From a checkpoint of a small transformer trained on Wikipedia.
Size: 14 layers, width 160, 4 heads of 32 (1 for keys and values), MLP 448 SwiGLU, vocabulary 1024, 3.9M parameters.
Training: a variant of Adam for these matrices, 178M tokens, 5439 steps.
MLP neurons of a small language model. Each row is named by its layer, matrix (gate and up: input weights; down: output weights) and neuron, and shows model dimensions 0-95. Each number is 128 + 32 x the weight over its row's rms, rounded and kept within 0 to 255. Numbers have three digits each. A neuron's up and down rows have the sign that makes its largest values positive.
After each neuron's rows, "fires before" lists the tokens most often just after its 100 highest values on Wikipedia text that the model never trained on; "fires on" lists the tokens most often at its 100 highest values on Wikipedia text that the model never trained on.

L9.gate44:179105137093130173148101073151052102119133149100112094139145121127129045044142131093122197117164132088122164152122146140115062157110110122109111170109084117162170132145120093118190088125166104105134128146124120117082136102206155145116127143097077140095113160153115171123141106080161155162
L9.up44:145091196072141133186063155171096099166049130139168155140152102139160161117140144110098167177139132144106072110119126123112135167119139129159176193152134145143135095184149087101115146152071117162110162049141108156174161131125154132088067122138154113193095133110152160151087154160172145176
L9.down44:129131117109078118109085128064099163096157149162134131100145103113158112109148153147095117117092134138147098176100094142069160144133099123149180086172111110121157183141133087110144166194107141145134144147115140199115102106132102130123124170169095064111130197181163116083208101172096113137
fires before: "201", "197", "200", "194", "199", "202"
fires on: " ", "em"

L11.gate52:079145128099106110104156166160148125107129155141131134140158113136084116182112152152112137088107105172183081134160132145171134077108184120118131132065155092197115063077120130124130128069130108125082147087118133103151103112087112151094141178069107122063147103132162133101165113065129173095
L11.up52:110119133194117123109085148125105070106113143204085127110115135071099121126112116108115165113118105170123062227135136143081129150112190141117175150157096071217197162152163117154107082133075154131135129097149141119147148111126092136142160087112151127116186185188119116123122123095165187134
L11.down52:097146130121135140135117098135137105084141147153131117110141142114161137125114074181087134126134075159160104037108198178105160119064142089149090114164160141144114118128150100176152132153119147150173187150159074073150108121141150093072118100159101148126133135129103051152128102147107151126
fires before: "k", "c", "io", "x"
fires on: " Mar", " Fran", "ok"

L11.gate191:131125139108131087111087180126184144157133085106108145183166100114111124104113189139137139180148125162105102120123094164104177167124120086162123118105095072130191113134148103078148157080163168180111142115132060115080100069113126125110117182117088129126101140100114114140170142052133181097
L11.up191:130090157146132189107093151148114135207094107092163174135157122156118124107079142142087162164169135145157117129117131156121131166085078064125163170180064131163085131099124147067177127135144107151124091154125098051107105149100100139117135105123183109136125106079114156096078104159113080123
L11.down191:100026167140187131128109154158096105159168157156184111105116113086146104162102153106139098149104082087140121153133116094098086145104182104076123156047158131095132111122142108112130155161114098110113088149159145107071139110086137093094140164169135128129079153142115176128058080108074135085
fires before: "e", "ed", "it", "ical"
fires on: "ik", "am", "on", "ov", "im", "rit"

L6.gate155:187149121102059170096145098158097091167141116149077160131122061163107104144145118098165121135141064097131142115079058143062077134108173147106202129127115066135097142172110082188094082160156111107096166142098086124134107131069113143158105141120087112104126116111128147141117129161081159119
L6.up155:161157190076126113066167145118119085104109060071091111138172134150081178132086134117135120105158157099117096133096148116140173159101153120090111086133144180076138117144136148146134123142157169141113077136118159124105124114036168138141132103078113107160141088129147136125129119144087059205
L6.down155:157127109157105116152170158183111151086150133056117057090198119102162133127102179174161110101134110111156071104134132099139149155126075135142102125105149063111118135123084150153194117110143146092159122102120120117149120118139220159127158148130090170183111061077099164112104096138119091156
fires before: ",", " of", "ial", ".\n\n", "red", " to"
fires on: "er", "ident", "5", "3", "4"

L9.gate7:118142130107112171146083100143085131096126089149099115137131148119125092135126141140124119182145131148180161144148188080104080140168138160118159153180085156119100170136146140116168143163172120127152124181078096093173082122154147149154088108085145122152173180126160127136073107111091116109
L9.up7:144180159146092089181054090164057127125111123163093119088100120095083137130168121114143115122147180144104172166106106178133135132124167181108160114101128136173120142162129166159144083123129181220056138123124157131104157100095172143089135098133084157158135104150145126106077123139165142154
L9.down7:087094063137161126235086154140104143114135131130124080134178125095131146116165126120117129156195112156144091132106138109203115143093083176112181145137097198129114168056135101170167127192080138081093123136176226107130191110123153192110086170130132142167129142159154154141086150118144157139
fires before: "201", "202", "200", "199", "18", "6"
fires on: " ", " to"

L11.gate304:168099173140102127147135090153179102120182128075079094116157160150118110097171150183140105072178155119104161126099111103118084165176142163210073122157174089114101147130164146174150129057183119100109092157095112122162104091100150047147200156180121204114122166103123125120142118113192194081
L11.up304:152203124114151088147151141139124087123119084112109111141100136112183102157122113139156159087099079149100083144104123141103162080103085122097184149139111122161119131187139072139141076110159087186153172106134185130131151146081106146078103144156153162153154141132111131175167151134128097125
L11.down304:176121086162114117160056123161112097152076095154116098072083143101116158109101124078174102108145133082138120140144144114115059116153162134119149126128149082161123131115116107060116160079169103035053123132114148112114144201160129123111092187146203127156073159179125155136146080089131144094
fires before: " ", " the", " this", " his"
fires on: " to", "uring", " At", " –", "y", "il"

L11.gate261:170055127130123069137141093138102109129119091099131090165110082174107129062166151133162136112077115113150127101118142137140173172093104058113171193155091107123146097170082121170155177093119090142156139172160180140159118082116090182158126217139131054125163094091129112136109071112135137105
L11.up261:053106148112125114130183135123126121187128185123160114103092115120124156082169142141112135130116082187141086100088179111079140099099117155080058124104111139139135058104087070098108106149070220087152104146142143129136110143159097162108171110070111116144111115159149167099175114149139106128
L11.down261:095089148142123072128149132185152122131045170157079135098085138053134127095138170181073078129122170163059122118072074118144125136110159128113154136130074175122159155138096159049135106115139171130142085122149145097099173124221110140099173155119123138115127107120167134135133132161169144099
fires before: "im", "in", "iv", "act", "ong", "ime"
fires on: "r", " pr", "a", " Pr"

L4.gate4:173127140153163127129132162123146124106122077138106106151122116132089147103128119152174086160165056121163135120129134161069115117096114163105120130178157112162133090166119164145118111092112138112140089130154125166134081114102082113168082123151098065083154120116149012147124132154119179134
L4.up4:199086098163143103121114174115153122134106087139142126148131084104102155111160124148152085143190075122147140113161109186096112131130083119079128144148155100118191128175059161186118167104102120103105132098189153181128066108082076122165124124157122101103103167154146045141122116163121143154
L4.down4:133086141179095130124117118103138153137102046115135098113146088031098136141161164066130138102145120145088137101152189159101153132098112105149157215148171161190146166128073096114182175037141101140148100127190092127141118154130130088123154168097127097113122164190157123108105103191113105099
fires before: "==", "=", "h", "===", "way", "S"
fires on: " |\n\n", "===", "==", "ail", "able", ")\n\n"

L11.gate252:142125142161194171134148092142097136128114161139164132157128090125027043121068119149118164090151071141082125162145124154108039099095140097118129148131154114110178079178115094158139101112112179159155154088119088125128114104058152128119144092147074150097111151168163148173110089121081108186
L11.up252:120164102105225182099136157136149126107097117147171152093131164131119128147143137091127090078168124155111051133069097135129129150142150104155109062117148177158121138153195156100151120122175026156093065171152064165127147184123139158159145131127094086189073090116150106136188126145077088166
L11.down252:122141100136105039172137094140098107113109126139064142096077105115202124140115129082125127192100072110160140091087154099102191126128130166161116123130133110086155144142163117163058166121164138148103161135113135155179096156105166108121166186102123188131130173125094149093119183143111118083
fires before: "ion", "ed", "ions", "s"
fires on: " elect", "lect", "ist", "ard"

L11.gate225:128102118153120152106091066128094093124143140067083089140089073095145082110101152077088062104093158169116107104062148129115080134153124050183132120137101097146149088100104149152122104139125102161119093140107110056157097158132085132150139151132117124090093137184127047118090160131105116129
L11.up225:080129176091125123104115070182102152093118127117156103095081091103150097155132143124080129195088203138177159145110153078143111109119184125117169120076084093137118123097071107146085110117103213172145126129132112104191164157150127194137139134102145160160068157141144105036105098153130134145
L11.down225:127115141151166130119125130126054111117094148165130139121114153173112133116147147169158117101161117139055137170128165121118129166075183106110147099118149056134165125111133093059047129160123090142155117159182164114095080168097103154097134128133125074128153099191152107079116132153121130142
fires before: "le", "lect", "a", "o", "om", "or"
fires on: " Col", "ell", " col", "ich", "ol"

L9.gate311:135113134108139076117171100154225076153156166107095120106130129111112125106175119133155133095158056130193127140139087120112171123149125095143116144155086174113105121144089137104173140194173164091156142120148118155054092114148132198191144148161175088088141152118160093166127131124096143162
L9.up311:121144140053083153079120129168166085141114194135163188143130130128185185149124086161206133044137149124147098150152133133143096178106129078125102151103112157139151177174201113118134138155105130175141189164103142131147143190143207158177094128093081154149107087201117110170159120093110078083
L9.down311:099119115168137097110105208098105136118173088144141115070104120104122118144118129123121137105105098155165118147061113106150097119159068078157153130131145145117122145130125142165053118118111117122109145117071079096219084134150170199108039168116099133129085108160099191035177093175133162110
fires before: ",", " to"
fires on: "4", "5", "6", "er", "0", "a"

L10.gate154:120103114172110159106141114159126137120121170171154130094151095211125095112137147130083120097103131147137137175135122138090107170183111107171097131148144080201119118106183176131154136104112136131165107152120124036118144050146116119176055118155156067121117228062065154130124123122120132164
L10.up154:115093136125138148179146107153064083191142145130086113084112120127065131117112109127128146175127155095116096124057095140077135077139113177143189172089141127126182165150159114101171145142160139112146152137156155166061112095079134085085227130107136141075077135100145114102106112102095160195
L10.down154:169176105168123114166124109093124152139148120089148071108131168132106176149135131079112168152122184124056080135153098152153120156135123074110150159198153189160108187093133159127096068121116072117135153105145166063134064098122140134156143093120073169075096131186099138096107155120150126123
fires before: " ", ";", " —", " –", "n"
fires on: " |", ";", "v", " of", "al", " con"

L11.gate119:085162146094097114098126124131181094068091123146104069154142108094133168093176167133146086108121145076180150135095077084124171135156131118200154067183123163122114184145101066092121127093158123121145169167099094119090110119146104165094148053048080073077133150056115121118123081120121129099
L11.up119:101124185116131102151097071094102181099094093180110180160096074179100129058193156141108087168078110141149139176132091145132131169171153112105100125125097133147125128129079054062104168091146105132163193108144133100105109155140149172131124145121081091146134158043105166095122141181098142154
L11.down119:139200117105108122154170154124103091079141095152122090154176106106141132148132150145100117118129086115094113121081116073136153089133121095174134102135190102054098136148128177090097174168171129153096129149140148095101135081165134101145131087125095126078140147217146178101104150128122117133
fires before: "′", "ary", "ation", "ated", "ant"
fires on: "it", "in", "up", "r", "30", "t"

L11.gate157:128151120126197151189089142142122104150103120108083098131080138086102146133117145156067131085196054097149145135102108181157114127168081173153077174092090130125118128108108140123152119139204157140125096098102070165104095088116182165110064132117142148120113103132073127132110095137117096186
L11.up157:175125125096137177138133196116144143103156101074123089178089190164091150120137124065110147105132175082154084128090163131104120092107060166138183120121087114093126148120126147120175155085162194151109117075139100107120138109108174134135142164152186105047138144147110083147120074089155112061
L11.down157:083108140101176139168135102173102133070115129130108160059139112142140166121169160164086165112140076125092101126178139117085149121076111071117127194137095083133098178089141125089101145141131145096093134185170141112164157045141097098148134109091099135095102056171135073135123171135118121154
fires before: "ed", "es", "ation", "al", "az", "ing"
fires on: "ag", "iz", "p", "ur", "eng", "u"

L7.gate99:171094102202093147131116104165130083158103070115091121156171135110089074133179152116166107182121152098082151095095124107080134126052124170101127145153072121110135140049170124164132147107171172131139132124063107117080101130114143109109123151159053143130112147127202157153086173142118115125
L7.up99:110114119115110190101095163114053117123137151117104154171100115164073121107152114168177135145040157116137144130129096117166143159144166123080106155206167168178164120096155110114121105155136116149152144118071129156090124137129193083111119122116106158101081114083072106101072108104107136100
L7.down99:168181131151061126105095137130131185134208070147168177123151164137115085130168139133084162100153164095092149129116109089149109118096098102170151108147145139099128138114109107061201137069087157096162069081137104097075139140126176162178123132128075122107133153134129124167178153146110083124
fires before: "ber", "200", "201", "0", "199"
fires on: "–", "um", " p", "ort"

L11.gate249:118052094176074052073153090143134114173160119140186167141156175154161166153138145145183148159183112076126105102136107148115091160120159144170098126102104145109150091131164090139146197149127184107155108133074071145096173135164105095092113139122102115066093112138101160137106144149143167126
L11.up249:069136181045101127124147078086145193168112190135194188148109090135091125141154171169135108127176106053173145126139107155169091185115120100072126139166063130138144127123126090131143083112091159169074102110106123114116134151125112140138096103116175110136106188147101181064135159160123098144
L11.down249:117117102144125164111139127124123120149120133091170120172089142187189155122111077106161157062073096099089079119078190117193138089143148139123141107100111132095110098118123118072157108118126108140179077129157152149092101181140115137146103153180089077128101100138085098189131109081144119147
fires before: "p", "t", "per", "h", "pl"
fires on: " ex", " re"

L8.gate137:117179109112096141119149113114111122114104061090111126151106097114132123134082209110169119109127098147117185078147152084109131135105077085179090189175147186126127106139090112122131136111105069141159128093211145135151175129137116075190121123112118138086172117123124131133099112112080185084
L8.up137:123124147133132111128145091178133156155115125112083129123098124189095151111112161122099145140160094075104118140105120239077084125142115161125147190151184146143136165143146076138165148081181111125088110110111094073121094177213152128103126152154112122123140149098169091148125100143185158110
L8.down137:071178104148119148116102122138136080113119045110123110125087160122067111060172135089179117161138061161097180130120147106101087153146196125121110105167073107145136167088116119161160165096168095128144183082089079135173124106154132074089107131123084107146150126128104178098105118138102159182
fires before: "==", "===", "=", "The", "C", "A"
fires on: "\n\n", ".\n\n", ")\n\n"

L8.gate365:111094173139125153141127146123125030113134194132142104108154095114176071061149176134144158154159168108067106074133123123089129086117122096162126137109115125080098077091107107137092111068122165086092172168115159088095048073170143136145159137124143173139127112119167153158117088170083136120
L8.up365:154125096068129114128083122136159105126093099078138088196111167085124103153100107123102146081133109146109129144141093197143177130062140138151127167163091147160164143132098162195152043092049173094107145168147162163145091152105153135140120089173153085119120070121072096159144126172104096120
L8.down365:090123138130127129095156123108124178104132126124105122037130096147140153081125090108136132157099159190151141103134134060141116075143123185111117139065110133095119122130116133137064173066130125150122095130121132175130137058140079075108154140096131111161174139087107063133104099134148037138
fires before: "d", "oin", "ro", " a", "ear", "m"
fires on: " app", " ad", " is"

L8.gate431:175109149142055123116153100131085108162109143064140111143146147149104144134138136118181127144133109145129127157135120139072080140104228122155165152168137112139174102192165095125101105129122105125115167101140032112103088107178132091108105151197208148141070135118136158106127097108170136197
L8.up431:115139127080151136059119123104128104091156141112085125071066127161126094082161159171115110144157189140144128160140151126120054126149127125139079092140127110188141121139189125138106137173170101140066133193086144097125131145160173176057081119093143043163102184116101137131119121085116034139
L8.down431:107114158134133163158190144145121164137113202121147100148168123152153168150056121148096133048066170094106188181165086138150101145149128130134125149125087130100149078076152129156109152179143126130095135145139106103127166135103137153136139140171170121172143106175177103129096141123135098110
fires before: "inal", "in", "ad", "ative", "ated", "ly"
fires on: "ig", "ass", "tern", "in", "inal"

L10.gate412:126118158116088097156074060110124132123161182127194103113148128095132142091159107193119108146126123121128102151104195192149103149146153121162115099140107113101135186180119111139152135092132115104160132186081167181093142108096127162148103115054124177125134138101132076094163119096140146111
L10.up412:135128111092109149164142139108156200152155141101127163143069139132103154140123126120117076166110168089142160148133118112151114124199116102119160141122037098165109054165087105133150096190192130149104095174106084144159118145123163129083126086127100197130127118177156143121209099093120096123
L10.down412:105147109122105071155132061092118139184099163149187134158102155201104131169179152146146088134144074082095152153109055124096171147169177131118129147048105153120084077118127114147110098149095145114137120138120183145093149178145121108060103112130076125145139120131150113147156146105126094142
fires before: "p", "t", "h", "per", "pl", "amp"
fires on: " ex"

L10.gate180:172136117119023196082132136148110188157112119111111170146095078133162072149147137132129110215117055140127098140070144152146063139105183149146111105077111131167152061122097096132134090084157076121164101117128110111163114141095098163128132186120148135124173133115122205160132129122099145110
L10.up180:173143097137134104133138136096210128202166162128165119047161120119123162077154137156160148111109122154049102101139091139076054104139110154184098117133115115124071114143146139095129180097068153095109098047146160177121108137173139145117106124118161125064089190158125181136073084167078135158
L10.down180:120105132115141111111146133172105076158096088155196104126169121108119077138105174161109133121121072084140161146139151095073187091140096116109123135140144177146133070081135124119085139133126109105144133116141137145107087093124150160125118127103091075202154127151083100039102183095086124128
fires before: "|", " the", "f", " L"
fires on: " |\n", " of", " in", "ie", "g"

L7.gate372:134170164145149118186082097179097132104131145140168082058230146172117158121124157102143104088121163155089120145070099109136140094123142117125125184125088136169128108155087110192080168102136117124098052144048119156146179118124072082116129134136121105103170126100113053150200105130159158142
L7.up372:143175131118126119185064140092165112151132117139122153177118098124058089114141092124147140075187087074112121112098113141098102098144138103097148089115150142104176136150079143146128075126139210083092155123175172106108069165097166166175173110070143109124121144121161097143176164130138121101
L7.down372:156182186118113184140125078134124132157145108130144077050139149141157134139153091089157102201125117110108111125134152137093147154107143151083106101176094131162154138126145151119117148116198087175122116112097171111079159160115050093132110131096101102131179137131127140120170093098083082122
fires before: "The", "-", "In", "R", "A", "T"
fires on: "==\n", " ==\n", "===\n"

L8.gate129:117125100135088085100201081097085094047115124093139137097097172106115077045110153136097133145125160121105159113124136143078074082183122105142156103139143121185122117097095066151114150120139105094084109171126156102089096110165128108104049098155154074102100176074139153121129140142107130153
L8.up129:124128085160130158080106102165094075139173141155160117154127095149144130128097125127143107103126148111152114110117143092116093071209092109106095122111063113085205081169104105115119090101123133172109129136140117078078131107096188149094149118140135170077110147149127122167127138147091106122
L8.down129:105076101100095147153106115147182168114100129151145117206106162181109149135097191116112093061188197140115142113182069131159120167116138153126123156106108132162164134172124131116176120146133106064115118133109106119106090129152153078119121102130134150175085063150089149149066148139143177153
fires before: "l", "inal", "il", "ation"
fires on: "ab", "ig"

L7.gate278:077120150161073121201135147136106138120135105096111129134128079110094103115107164095102111112155100184184117117108168170058077062123111140115094128156109132155176133110066105128167093082078076159099128074122127124121084095131130105138104154147105123147218116116185118080156126143127163180
L7.up278:084136122117168127096116113095129130157105114122097078111145149145067177146075050143135097168151148172142155067167142110131115096131070132149085169165113090081121113143130113168137139115151149108180113168125088127117115142151117098119161100103065150166032109129104120069074174152170120160
L7.down278:059122145172118083098102112101157123101129043159133106092156083138131138133143163052131147075109093125133101125088091097067129087120067147138130184159139228160196189156154115131135182113150083164161131127137082143140094156100179148067080103108090160165140121128142146085122070146118087124
fires before: "=", "==", "===", "S"
fires on: "\n\n", " |\n\n", ")\n\n", "==", ".\n\n"

L11.gate251:157152137152145066145138090038171108105118167120173097119161080089133158124134155108087137095155154121139105094149124162085140151137103045152146164135150146165120103107139065147111137124095101189092142107158167105155068132167156182171096134111109099108091131129083059167150156100165130112
L11.up251:076091138131195100166089051122164102133142148098128070130125043103131170110146105138129092142115134148160092117160151135179089108095134083119134168073098143108129094085144078116154143170151087090134150128184161144176177075136109109191135143104074162128118162085110137144138148138204122167
L11.down251:091048116158136117127139147157101135139099178135106164156119138169126163122135083071122057157147137209111115144157180082100115103167150155133133120115091097124128118092147110123088129123069077097131142164094109101146093155122179114068188162121180110114137121124126184177136051138159153112
fires before: "im", "is", "in", "id", "iv", "ince"
fires on: " pr", "v", " dec", "a", " Pr", "x"

L11.gate79:168137159179142145146118131136101177191127052100159161174163167212106164188082162139151171113094126094064131148109123152139138047161142116147147121150154148144105122120131155153119137149098134154156175132117088161151050162133158207133152179147133125180106147166178159133155147127145147107
L11.up79:157143117089123140102115103147147178128116133115160168075105197171156062174111109096165085124133105129064084156199112121129179083113129088089144059103132177149088130129086130106110166159130087137114161126097109140162133103141124163172135157142136125156139139212171131164105138138081139137
L11.down79:116212143135148116078194095198104126088140139153097110108122101091073170134131104157103160091127183151165135126090173103137108143141157150133097109106118181089102090148157114143153174131105110147106106156119074167146174174195147143101146102098100160167092172128153171147091191138129051154
fires before: "ed", "em", "er", "ry", "ri"
fires on: "id", "ist", "ad", "c", "ount", "st"

L11.gate264:077144146099103098090136133134090119117076115149095030144147124144128154092088150134122158126154148116083167116142164125184122120170150125125156122140144093124108118120138122145115146094169137122113157153105153152146115090111097181127115140097050103107144105136124114127224108105134150067
L11.up264:139115206109164120098159120168109099179044107144125082080152130164136111165171157138145062147129087126147068080112120142128135146149124101112153125134175146130107110114146119072141129088155157163075042100074113154079177150131177088120085147116032167098130161146157122076113124148158102113
L11.down264:166142091165155086127134108102135171147121112149182079141114142107150139144130160124097101120149140101113110098162140112189094136128160127156089146127153111077132149143141114141116142123155171194082148127077141104162129076152116105138136112080090056182130108131172089078151054143128094115
fires before: "5", "0", "3", "4", "6", "9"
fires on: ".", ","

L10.gate8:160119124130123079138105018170110139124130109120123112159139143128123103078102158112150183216187146126092128158116134176121064085109120123180172169136124096149120064101103108079134121148156080116063124190139113131165115108134099170090092159154128138161127125125120133113171086078074164096
L10.up8:113086150072064103145125094104086149131114119135107139117145204161122100111097108096154118101129125125138166113215168065150124150132083129129148100118093113157149112083090158153108147071196188107131162103105045185143123150087114124129092075138175156137085120112126143191144138162077139161
L10.down8:136124182124090143075173162163170118171142074146126150130074114145148115085140108047133181119074092075117151138106138117132106103147126204132173170096130098087151051092144123140120110122095085069189095131150078096149101104100107143134202189147107141166115132159081126127123141120148173118
fires before: "d", "v", "m", "ack", "am", "em"
fires on: " ad", " att", " Ad"

L9.gate178:152110174130148155125134087091073127138068082147104103139033141188058112190174142087109127077104143141137140171130101163116192139124093119177096112140130105142143111155125117149187165133159118123145161166074106142156136076107106147169131162074142133130154128093116127152103128158090120120
L9.up178:127131088211154162140166092135130137075118159140072129113089135118091114090172146132109111123174127153136100135155104052157151141174075103143133080102159129150163146188130111185147110077095072107126171070074092113128157102091080181147160111118138151118187163110122122149132054149165123128
L9.down178:164131077076089102147128149086100084183136154126133103161174123118144142177127160052121133094135106101159149164132071127168122078111091157117186111051111144106110089138097169193151098163156137160137105128129154118128157116152144136213142149121083125164111120124138115100119120105156078123
fires before: ".", " in", ",", " and", " of", ".\n\n"
fires on: "s", "ers", "es", "ors", ","

L9.gate104:139145194145149139152148094103153119115153137115106163091091031148075119189147141165149115145161139060084095101089152198087098110164119089150085143086120103150147132112122142156115146049123058158154193124135092125109130121158126159119091139112097167110178136125123124154156120058098106082
L9.up104:079154107104071046141177116149111153188126144138123134168094152180145122163057152096115122154129122140130150117118186089195155140124228091115161073119094125082176095175127168070185125203150128103118115065106087093175119106161120095151157113131078190148114144108194133153179179079116152145
L9.down104:047191111122136098205159094096077121081097068132112146179147105079113092155153186103189117144171114140121116122130136133123155139181132188136089097159188169088149103158062131108082166129137136159150071108121170137106144108176138137099204135167158142108140130168047158099130104090137128121
fires before: "ce", "c", "ction", "k", "ition"
fires on: " Fran", "et", "du", "man", "ren", "ian"

L6.gate341:134182133134067102128063127114084074071127169183163161097193130146161121120129129172092149092099125160108105112151084176142123127139127128076067115115117116182135155167100109135204039083127143105090076086082110080116086124087156092184147111139136116130101130085191126105172117149104137176
L6.up341:141112135115172108147103131171178171118191154111136132132185122154115071131099154129114083111200170165142152078168111119175124158133167107038094106087075081125136114082146110155163144168147146130181111107170137161168106153165085136152163138126156114141146154193115116114148157033169128162
L6.down341:143101153123095153150137161112176094154055145143117097057090168109153103121137082102123116171111147129103137129182107092097074169136086139169179140156115220129105134142088125069116089069076105124101097165126136160166170191123112167141122166178111099122173151099082109121133108185104138091
fires before: "op", "ing", "s", ",", "wo", " and"
fires on: "vel", "ach", "ad", "il", "ap", "ep"

L10.gate139:106140090120170154158140074120101118169133113108084104121175153128097141170128165141130080118167199131096172126083124144155121149137150139092177106126063118143111101115099108137162205067168161092155098133105123107161116129145118142082084125088072146145179075108125133168177136137107121174
L10.up139:141074119127125174093120109151143072078123106143052125078099091147152113120089067122165080135145139097151112088155159158131147163118135123114137083168137091141070142141141108188171121170189095055132070174100120091156120149129147072118123190078102153131163141137097161158151156118126132087
L10.down139:175142135138123084143110119134164144100109143131123131130143150154084120095172087083127188125106116148052168089113196091190153145164133163148135128077142095180127105131127134094155112128204117140176121143095164136133151079128146187078116155175130158081177123069172119106124159139164156104
fires before: " ", "0", "3", "7", "9", "8"
fires on: ",", ".", "#", "+"

L10.gate446:146089142124176093163111099148087157107169114100135142175191094172125113152123200101127130187147150106148101132160109128116102111168137173134177163158117168105122149117141120157121134131152117180111111143132119116070101085107097187142157197071164137176137149093103138211162115120144126105
L10.up446:119159119134117116162179097145080132112139111133179084144060046114141131107097110090186170083169122109142077176153166129121103061108189132114203161125162157110097122179151147150094113147131120153107170161104115094114130110086151177150099184127107183124175107164226161123101120133121101110
L10.down446:095150144113094077116143204162078095096123100146127122137184155126074111209069172141102140145097096081183071133107157123130145079164197160200124118175089120093089084138147173102105107128099146130090089174102094197171080200166123133160122174109140122168104129089143140075115125132107088157
fires before: "er", "ant", "ed", "ered", "ing", "ers"
fires on: "ist", "id", "ow", "and", "og"

L10.gate166:201138143167103111141151140152114135111129127128116161156105076183115129119099130118140081201140143107107116170120110123189090116075225106113104131116112130134157151121197074108154071097114159089116151074092134135083105118107117091174116115129117144057150148079103159147124168165145153112
L10.up166:089089110139046155092138115185194150131126128110085085106073084119153135106147144100116110135227116111150182138182176084158074156114155147128178075095170151115099173096157128134169142104109095054147086166139135163168084117083066109153129066135116089088195157043107156119092127113097093107
L10.down166:107081144172163110141105091123181124072148126143169110150144164092093127149113105135092087103125108103106153127122138193131106081084128085039132162077101088123137090145129086055122193121142078108114147116133082132160122119090114135112153108158122088121100131062134197119095118119112130152
fires before: "|", " Y"
fires on: " New", " |\n", " West", "ak"

L11.gate291:164187186170131146157110103106135104124182084046105125085114165139114082117080155106139147076071107095123118097125161115131106114060168110202115086174162133114178109133121139140138171156142161087153095118094165122104082073148128141159170140077124128068191186137100147111142052115135145156
L11.up291:121141127140071151167094170146138140131186113101180113112103107114126098131134036137159149102132098172092063100156197099138118087123138137139105129154135160153143121214082153165110134123110136128088088142123126123100091099104083151097150152100232103116152131120180131183151083093139145122
L11.down291:172139102159117139137094129145138124099173128135093100099082149111118160109091193089084088126122107130137165193076187130128148128131188123127087157117111209147157108114086136130164255189162054061121174147074153141130132103122114128156145146156116105162157125159099128158129089112132159123
fires before: "The", "==", "In", "S", "-", "A"
fires on: ".\n\n", "==\n", " ==\n", "\n\n", " L", "===\n"

L11.gate98:159125107188114134186120158106173148150147115109084115086162076140093091150155200128106092130136090144134179127073107175134125091141163131137126125078161118144126062161135150096165108118092140075150088141079115129155124060175075138112161125146135099082144184093180150108156071087108144127
L11.up98:096166125112105105167154126164127138118154106167132111126183151126143151158160187174138138149156125095067136095146128104144178076118180088147106113135134099150111205150146099127103187154183123172141071153131154138159122096075141072119104120166143134106178153088118127170099062135096102143
L11.down98:191107136069104131186106206102118123142160108111123117117129095110074119095140109102140131087199143090179142125113154183100139096126170117172149134096127089112161126066085097138140133068093141145139099092039125149130159155161125139146147092134127147115091172073109129051096185117112173092
fires before: "-", " Y", "ther", "ed", "il", "ou"
fires on: "\n", "ac", " New", "ou", " Y", " ac"